config.yaml
n_head: 4
d_mlp: 1024
vocab_size: 8192
norm_eps: 1e-05
positions: "rope"
rope_base: 10000.0
bias: "none"
init_std_o: 0.0
init_std_up: 0.0277
beta1: 0.93
lr_head: 0.00555
batch_tokens: 16384
doc_mask: true
MLP neurons of a small language model. Each row is named by its layer, matrix (up: input weights) and neuron, and shows model dimensions 144-239. Each number is 128 + 32 x the weight over its row's rms, rounded and kept within 0 to 255. Numbers have three digits each.
After each neuron's rows, "fires after" lists the tokens most often just before its 100 highest values on Wikipedia text that the model never trained on.

L2.up511:098187099098131120149085073120169092151148154072121121093090163125101144091147152174169155104147101031131195149052140169108122166153142124155135135175164120098111081144068110152098134130136096113130158183120108171078174143114114201124105147144147074104137106059181062124134145133128179161
fires after: " C", " A", " M", "C", " G"

L2.up918:133162125172038146137159114114159065127091137124090169115136137153100140116130073061157140141100114092129119115142115111100167127165136091119160094146185144134128153106171137067169074115132147155201126079138122106147074177152087141116085168171125100097138132092128143183137065161130080187
fires after: " M", "H", " B", " D", " C"

L2.up1014:169107114160080051102100177101128075132171176112098114131120178136146177116120134195122145175142151128124149156105181141107162149138122094090149103135106187143134094138127175139081094074161143095124093113100171184167147153151138126146116091154156109154141088119187101132099088137149114141
fires after: " ", "rank", "B"

L2.up224:153100119098104095166131135155140134168097078155175055147090087084140116150120162102165145151137119132156187126148112107074117162108122133197138163115164143124171177172161157102123200110166162181146133166122095184094133166135115097119189068124089129139090136148161085064078091136129154075
fires after: ",", " Gu", " A", " Pa", "V"

L2.up824:099138150194119108071154130095062082108091153129094127121140163165118101135090144135109105160141108079113079155117140127127150108152140162112119136185110149135171105114117154157121082140096198091113132175133236137122160144112116096147127103097143126100103164146155084095167135176146146127
fires after: " ", "ed", "vest", " f"

L2.up734:142117115123130112067168114149101106182155126125143084099076124128133161069132100109088170115190153083064107132143120150093146133154169146142149104093137112135143115155133168107176140122119128117148062112192123134109155118134104182135147128146108108149134086128138077135103106151150142159
fires after: " C", " B", "N", "SL", "P", " TV"

L2.up99:167120154151091083176156116075100142119126126104136141116093097105104122120131122148108166155086074163149175094123065149104165073147136140156063101091067107165125084158128094079126145112186168156100154117155121133120146126099134079104163081227120127123135146179169122105123108143112136132
fires after: " Bo", " R", " B", " Kr", " Ch"

L2.up274:168119127110114150131094157158149104138163088127107147046139075131073129110097121143186149158106122105152071084126087153141125137128106149187091146097118078086097079123160100111120122128147129144131148124197140092089197143157134120113142169052080144167118114129091088134137123124109109133
fires after: " O", " Go", " Bo", " He", " T", " Y"

L2.up950:108102158126164115134076120134133158151127161114137089122156154099122086110159111183122207113117126255119161162150164128121144092105142135100126123161162109122175107194111157083141106186142205104089051114134151154107129144135137096115130095127104142098155162130127081135155205114149079126
fires after: "-", " Mad", "iz"

L5.up459:110132104178118088038139124163178127182102148118142090061141102108126132121140102095125128139155149217117125113152103106137116169099097167157136132120143129143113155141100145185142132167130168133162167137161159148127121190066173106140115153095101102120106125127177175146118046134164160112
fires after: "s", "S", "sses", "es"

L2.up1002:125117077139120189073138144093146135168148098107126175164182126114104130103120108162098050126146098130108233143104135134129106154099117110100107131101131115147162135142164216165112105142095159027183156125141177164127121087131109107117075135091090107138193138155102114134129103133202151123
fires after: "th", "st", "4", "v", "|---|", " St"

L2.up148:153053161128089141123093083097095140209123146196088122165128131115137165160077127092145130142075090129094088118154098117141135165111212081102138076083109108108112080174120075153140141091143117153117161140120142137098137118138113165103135145215060059125142084139123111178098092109139137107
fires after: " K", " St", " M", " University", " College", " B"

L2.up716:064101183147120125136137101086091155105082119137150170114174067105114068109127144091162114126141127110122201167195099121059115107156156105082118171163080206109180104131102089053156136158135150144128084146146109164140145179115139116097122157169115136102106187156141131125077150107113113198
fires after: " (", "-", " \"", "na"

L2.up765:098141143135098071092133154092146113083171100143086170143109088146097088083121111080106133122157160122125118088137111191125156157138177133157166155172135129120177175130092080165130114114155099116122101197164119133083101115125152096112151133056105107136138143175135071068110145126110182133
fires after: " Co", " A", " E", " De", "s", " O"

L2.up593:150175106116163143084052169182204142142159157187112129098122080123076126094115115099122149137067187144167169108138109134161100076137160137102151162099135166158146135142111169194080126105192146144111089150145105152080129124129106168133107156116101138146118121159068059078099109158149129124
fires after: " Sa", " A", " Pa", " Ro", " Na", " E"